Weights of a small GPT-style language model, trained from scratch on English Wikipedia.
Size: vocabulary 8192, 11.2M parameters.
Architecture: RMSNorm before each block, rotary positions, no biases in attention or MLP, untied embeddings.
Training: 213M tokens, 12694 steps.
MLP neurons of a small language model. Each row is named by its layer, matrix (gate and up: input weights) and neuron, and shows model dimensions 32-159. Each number is 128 + 32 x the weight over its row's rms, rounded and kept within 0 to 255. Numbers have three digits each. A neuron's up and down rows have the sign that makes its largest values positive.
After each neuron's rows, "fires in" lists the words (lower case) most often at its 100 highest values on Wikipedia text that the model never trained on. A number after a token or word is its count.

L2.gate16:139184182127151123092167082147160142132125127164135111104128163081133069154141124113145131075162115137120146160138114146132082137117098109170103090193125106211119139102082086099089127158111080116099154068116137093108151107167140136178110114146145160077171103094173118138056114172180137121128064156116084149084066136189107059079079162064132134157091120138032138074057066076095162145107
L2.up16:154167157111204167114177139106119139104113127127151125162137191066107130152110114102119099089155107055106186146146129124162083097138102145124122134204083149135139111090107114098087151127103111120122103146103102129186133147151113157143085142133094216104124127067206098134108146171146140101090056134126108189106052140159127086115126193147172149189145158153166105082125114101070153174119
fires in: "has" 39, "have" 25, "had" 13, "received" 4, "are" 4

L3.gate165:134146117088159101056167108083167136086140105179101105081163137094118147158109140157138148121136103116113133167101129103116123141124167156106133145092146150126149116174096135157078105156143182149158172109103168205119166097117072179077122095186158172081109123124148091154142077128053120132217171140069135174103114075135136121160074158167094141122129147174132118104154108110137142159189
L3.up165:149192119128138096102123114071170153098152114140089121123112135109137144142103130166150164147088119104113084204091132160124143132078079116096090122110150157148134112153091133096084111141126188145188140116128142201127177082123096221067152120147088120102146190128126100123158143155070156162182145135092123186044128107115138118169110146178070110134148147151119148111176106158121191133143
fires in: "director" 16, "minister" 11, "president" 9, "secretary" 6, "mayor" 6, "chairman" 6

L2.gate674:167094145153066131099126081179125124122161132140064107106122089128121119178182122154155158138098125118215132140103104104187184138112179132116111115134157200125127055133126106192119122182154109059180120086123123100139129170121168090095162075160089100140094135098101104125112102111175133123134126093151100133109150162110144170114165169174138114159175105069117094179107067124200141143090
L2.up674:125127121083081186089143102152126153094193136180150133119141103126091123117162144086131120147152170139156187188127082115138126125131115092150140117143147174119124064124118129132106093139153140232112138102093101105091121113143120090125115080096100072150166206135074139173112122144114136054164123077068063137167149135115098054146097121122127151106096161114115097111153076050118114129165
fires in: "four" 17, "two" 13, "three" 9, "type" 7, "ii" 4, "production" 4

L4.gate410:096139150069114083139132115102140132169114133105117136063140155157097127130121150108105093135165120169124118116242140141144087129104136101072077119185148127125185155134180143164202117139088184156126179065121117114182121087132106113062212130090205126142113165125031141120157119090129086185160092047125150088128132167124157140147158133094102146169139135088130111054124127198077076147112
L4.up410:163120088157175152128148102157116080105167140099169092162093111117146122139136053113151130143108098170090183134202053104125057118172136189162148166149111108138089146098092079090097140168145101129124103145121132158118160165109160136153093182110169077122113153145129144085063119155161174195165113194129184106162093147169135143109138157106158099145152136170142141166135142127151152115141
fires in: "also" 18, "not" 14, "originally" 8, "first" 6, "widely" 5

L3.gate563:049131114119123133155073132133161112180139172116141104175084122134126114126107174154146070174149053145154175097086077119140186137087098096144182165106137086111138176150119143129176132116143125133154105204131105079177167114159176050140075125185153109108092152133154118153092150117194149129111151164155092088141125176174141130079175122124138102187127124111172132191089176146140112165091
L3.up563:135103165108144131146151115134139084106050095118051118097168095113144149164157114127107189125084102103093100143093138125086096104115093171145140078126111099112132083128164079122080051116128142140099111189077111110139114075099126161107112145108210103126082077107115165145117123094105161207120132102166135154154118184126134147163132101105154183162127113166184161102089128082099149141155
fires in: "18" 16, "16" 12, "15" 10, "13" 5, "26" 5, "17" 5

L2.gate336:135068186153113109131144096211155119182135072046147153094110066190124146147189115113143152085151135156197101131142129099117097119048183101204114132098101136123105146122138105128131099111113139138133179086118108107180087119099153065092125107151108128072131152144177131096086098122079117174154131150079133207104095157100105104149111203132109116111113132111132072145173141080123143163135
L2.up336:146073150146124106097157138220127118187141058074179119080117124199139117164191137106132107096175137139176131125162157112112092121077170094216083161085150123137100157152117101112143072153117127158122159098121108159158078110104140065110126123167126148073149135111158129093115093130083092134101146154071116195137046143128081107129099170138109118124106136136132104154195147077100121160152
fires in: "four" 25, "three" 15, "eight" 10, "six" 9

L2.gate270:110124145067104103175158077042149148116142136146184113041175112105120125087088174175166141108145114136171096159097127086120137145207083132138144122133124120206123148123077171169151193189164127173135138141155155132097125109122147097103127125105119176118139084098193069131103070160150137138083140112131136094201129099113054161150107203118117154166125144136182154125125093134120097112147
L2.up270:129152154126173099125118145165103195144121098135135149070122186102109126102099169168126152112095156154094130082082111112138089143162116141170149147184127118188113172095108144168113117116110170153170101164109152105136140088127080178138119124119133159119134147078167072136112103102194087100108082153068163181146069181230171101100146137158130107151118178130141129122084206177093124125055
fires in: "has" 45, "is" 18, "had" 13, "earned" 4

L2.gate538:079103142158148127134187104137074087094114130107116144113125101154125177161097124104136124136140150105082126112157158137127088076142117179083182195124148191172135143128181135133139132121101137120119114141106064142152145150113097177175097168145104121084156140185113094050186131085120167178108147085103098130116074131088119132182113102078142150171055144105128119138127061116102124154177
L2.up538:153149131137126116084141127082122092122182103161156088089109118142129131133118186055149147174092096105163114100120111136131066129107171157166112120071070152124119109110104103104032096114118140131106117147160112148120130101170117115142126102102107129101165112167149095055160202089151146165125136133181129121159174104101137072173177062125121117066142084133126149130105106106138146117122
fires in: "at" 33, "former" 13, "over" 11, "mother" 4

L3.gate73:110087108135136186143143134134068142081103140173147138141136136140145118127185128084081147106133191195099144147131092171107107079119093107152084133144117121160115087107064134102110135149091083164083091140126094088174161113149144140093124106146175115173145166164137150154140141144169142057119229136099072135113118161075177078091181165155147089118177104116115195160104135124169101140176
L3.up73:129114158109095100127152046121091161172096138096168106138155110055096157104138070171131156148142145188069109176120100114138145119149058132120038135154170132130149118143118099100166165159107164133064129152156083130121108129136073094137076083141145064143111119080083098182144072161144102075158161155130179102158122052088139114103159152116113105142134069192186167105165085122129102131202
fires in: "team" 19, "division" 13, "group" 8, "goals" 6, "case" 5

L2.gate304:142137084136126157117190105101169185068133088130189100117141155092122087108147134141131201128188117094080141100105130131156125105112078134165124188126087179160156130153131166123102146157129152130122198191161141106166127161162169164182059067150199108160112135148136115132132117107100137132125137111111104135122080138126126063134141107100074118174185155152149106115131145115138062130121
L2.up304:123159130102158159142193115117143175075157090108201144093158166119117131106106154164097153160183099084062144119079127126145132134118093188172126164129099167131134156160124129127095144191118140130117181199140152127172094161131134165197090117166192126129122127162146121141118080106137132142127132094154122079093055115087094080138118135132076104179167149146144100100134101151122043134138
fires in: "type" 13, "department" 11, "corporation" 9, "group" 8, "division" 7, "unit" 6

L4.gate171:139129125107153107154167151134123125111124096110172161155112084110139121109139113190051108105127124120133128124137192132125191117136136136133079122072086161130131123159157146130119122163138147085105152171134164121095190088190076139143077133122137111123142144110118069104137143135079124074082172133158070195205124124163119099131116124118088128196128101186137151172074139068129160171110
L4.up171:142100097140197103117102174068117090086152116056090128103125153138148098074130120108099139132143107108116113065087077178110115127103108125161095134104113099151103160074118086142116136127150133127142113163083129133208081152135101088157151119121118158114138145181135130145088114131115129134160173116105107120078059112123129129128150131172171132115126203058125162177084158156123094148181
fires in: "000" 64, "00" 6

L4.gate357:141122140125126100157132112162105116072088112067134091153183135117141158076071135097097132125157103145085139137120132093124097141150134122093132116120104109108119167067135102164060143130135113128158195163119121042155143197143144123100149199104123184141112164162135122142103144103110163133126094141108142175168079120109179138123117122090136159133159094126211048072041111151148124157085
L4.up357:114170130129159095136174091136102134101124071111129114179143143132153118097090149095105107106115114140094134125124144082114082125092166136112111110112111137137111173133123122146075174135084115129159164190147112105140197199131167102070219166096103117135089102109096096086100139120167139159087157155088110162217161141189158142067085100133105181104123085161177055116114075139083150143169
fires in: "august" 17, "may" 16, "october" 16, "november" 13, "january" 7, "march" 6

L4.gate129:160096155131110188115134128138086157154073114124147170105107180091085116108156128130114108174093098072136156101168111165140101171139110163167190099170156150117128149107168130144128101160143134058178130174117141126121081142093092183078127191067158082059144162151122161152114086184088089199101068149181158120171121141070136124115186148159107171156151174098133111096142171219135109168098
L4.up129:188115161113137095114122113098116118195155162140143147108095143176138124090138084089095129075124151170101134174229114143086070112091116183091152179052130070123125110138133130108105170157140086142145153156167133104094090132130091076052123189106076125113113182154089086096077184098115113161131098134118182132128090069131102115106096130116107158178202053155092086113167107118092050092170
fires in: "also" 38, "now" 10, "by" 7, "often" 6, "currently" 4, "originally" 4

L3.gate133:094104120189056076115060146112159093093126113132134139140059081084131055115146108129130158163178078125139121161131181106175143119110115117078130069162110155078125152131142085113130122109137139172129164144109135131062156134075164145189132135168139062158156108172089122190100131142134152174133173106095102136177105160151091100142120120093136163088127113122172095134122141108092161119148
L3.up133:138102202084166165130092207138069145168125099128087077067100111142116097105162132085171117139153129128067068093147099113117121148118056124129102114106164120161084146138115105148098150164143103129137114145106101107111133097163075089091126098088117067171049127081152119127133141133147096117135174115171087115172114162201139138091185066092127135104168131167111173159100106062133129120135
fires in: "played" 12, "18" 11, "career" 10, "16" 9, "15" 5, "13" 5

L2.gate364:123157161126126103125151149119141106104116162067096131174094149091116154102158182094127154089148148103100114093094058130158123104168188136152176143172111098116121171155174099140106128117130168127122158177104052185201136119084129098041194171142136104059113175098133098152099128118128129118108196140093084163089143140079109134087114145012125150090152130091139106070133084130098163152132
L2.up364:131140175127180144120165137118201080149124131176109150144140085125123141207071138138151175177136106162041105106140104102140099168155128150186110068132086133145148099153158136113122083139134092136173158208136144124149173157053122158106129173110122074142094133159089113166084126104114178148137119142124083148154157105177095136150083085119171164119145105133090117157160101041070123160134
fires in: "march" 15, "august" 13, "january" 13, "october" 11, "november" 10

L4.gate191:125126090117131107097156078086202152175170118130179087083106189170095133096172182149116077180148109151112108101221116078119134146140119073122132149171105080129134193160192146162126123146124151156158159095119085126165094091092189101090148134141154122107102120139162093094132128135088131141162128112114166086096133144134196133087083194146137125163146149131116167130108106170126112143123
L4.up191:111145164119159128120191158150082168123155094079139115118132136123110104131101152153136082109174069130116113119165159092108124121123120112112141173075074158159117161112189125087121114180174124116157152101116164186112157121153180082111160162098164092110125096152144134085111188072163096087135138155115124076123174050161109180087129147111112043158142110155185098149115153112134139173119
fires in: "not" 38, "originally" 8, "still" 5

L2.gate262:158128100123136086117177168102158157124110108116133115155163143114105142076050138129140139106096157138081097114097146166129109094078125203121128143156118160110084171141152140095125124139122163132142150142137134120157132134133128128165106139093112150096110092199145127156191106151083103155145134133120159179092138100103136184168158161088084101192103176076185125120118129123113147163169
L2.up262:144155099157125150122143105172157163159135121070126182136124125154165107119132087125176150115103122127117113079144132135117169101076140137137120138132174092144127149233096135147090126129114124088141182037131143077162132110105081146146133069100157158110062101119162110064156107090081105169184116185100156126103051092098146203083108142094123116124097133084106146059107107156102098129139
fires in: "over" 27, "on" 19, "along" 14, "where" 11, "as" 5, "within" 4

L3.gate644:149165102111082121129155111135149089171152124144127119125134080156144199105095163083129076132113115072150127132172127131138168124112127091171146172146114099110140126110125129069127128175158133184165224145116098150129156090141153090075136207145144076066155110157123134145129151131074120104107134086176152204160113162170092115091120151123167146149155140134160118175130145096144115122158
L3.up644:164135122146143092085103130116206071141192132151137054128141143117108105102151101134120117185152068121093110103146108067123144126079128031122160113119125115105149118083175088093117096126136120124195162113120148160123191103163078101149171131054144086098167167143147094163137160137097195103121067136172103117096094104071156087118142108131135175167116126114122121158116155112119130134152
fires in: "000" 47, "400" 4

L3.gate335:169065121102141134141160148172075156169092122106136103077079104176116151180159103132115140075218158168152122121120101096154131155110126097212129135073197116113153116111145128155119125108138134160092176173116126090106112107056144112082086047159131170066077114128215127094056093137158110162071096147154148175116109181130140106107069173127120122130164096152141089135088138126168104150123
L3.up335:130081134107152166144154138135100169184101141104151139105154082169099161146152087118132116127184185176158123096121097083128083140114132136189123131065142123119150118038133147129161087113159141142086209096112133114092140110078103082132121041154128101041108136173169114094054098121198091129138139185145104142136121156135152110114057172122148150128120124115111089105106148129143052182097
fires in: "three" 22, "two" 15, "four" 15, "of" 10, "six" 7

L3.gate323:122116177103093109122134151115146115114062164125171088087173113173157114126147110155122106152142112163093119137187109106117100118139167080170114115117131202172082152139113154182115130222112052165155159150122104139166096127110121148137166138086177148094101128133142108122128064136156176114107183133091198126074096153128194110163181107071080095122108113126106097113120066155168158163196
L3.up323:155104094111091114141139178120151140161149097115134120103071173132147159136147057182108173219130149153183105100174110161139138127102150193127090131129125175119118064088126109127121096089162120163146205122158098116186127111177061092128096077110098207095192100097135193119155149093077136132180098168128091157099123109156112127099158115126147150122113109124036099096116112105155127100128
fires in: "over" 20, "out" 17, "up" 6, "as" 6, "with" 4

L3.gate422:138130111124160111165087133081107121113097124135104246104153160141162124174160139160158109102168168106102210134146147137145106120177112059164183105152050168105142090168134127132132143156118122084095123166165127150180115088115162155128196130128118072048120118085145102157143117138165125070096145094114175210164120144118111084141140118078131119111123168146127100085090118209071147108123
L3.up422:100131129131190135136128133067094130128117121116139133058094113110126142176099149137116072061168129140082129150153109115150092156110110129159114124126141127116147123152130124154122111142112135103084150150155126178157172094118139147104184171105079130044130106101109123127095077088133096108083095054130140115212053069102115089151113100142128154041154109140084048106089073173108127139084
fires in: "january" 19, "august" 13, "june" 12, "april" 10, "2021" 5, "march" 5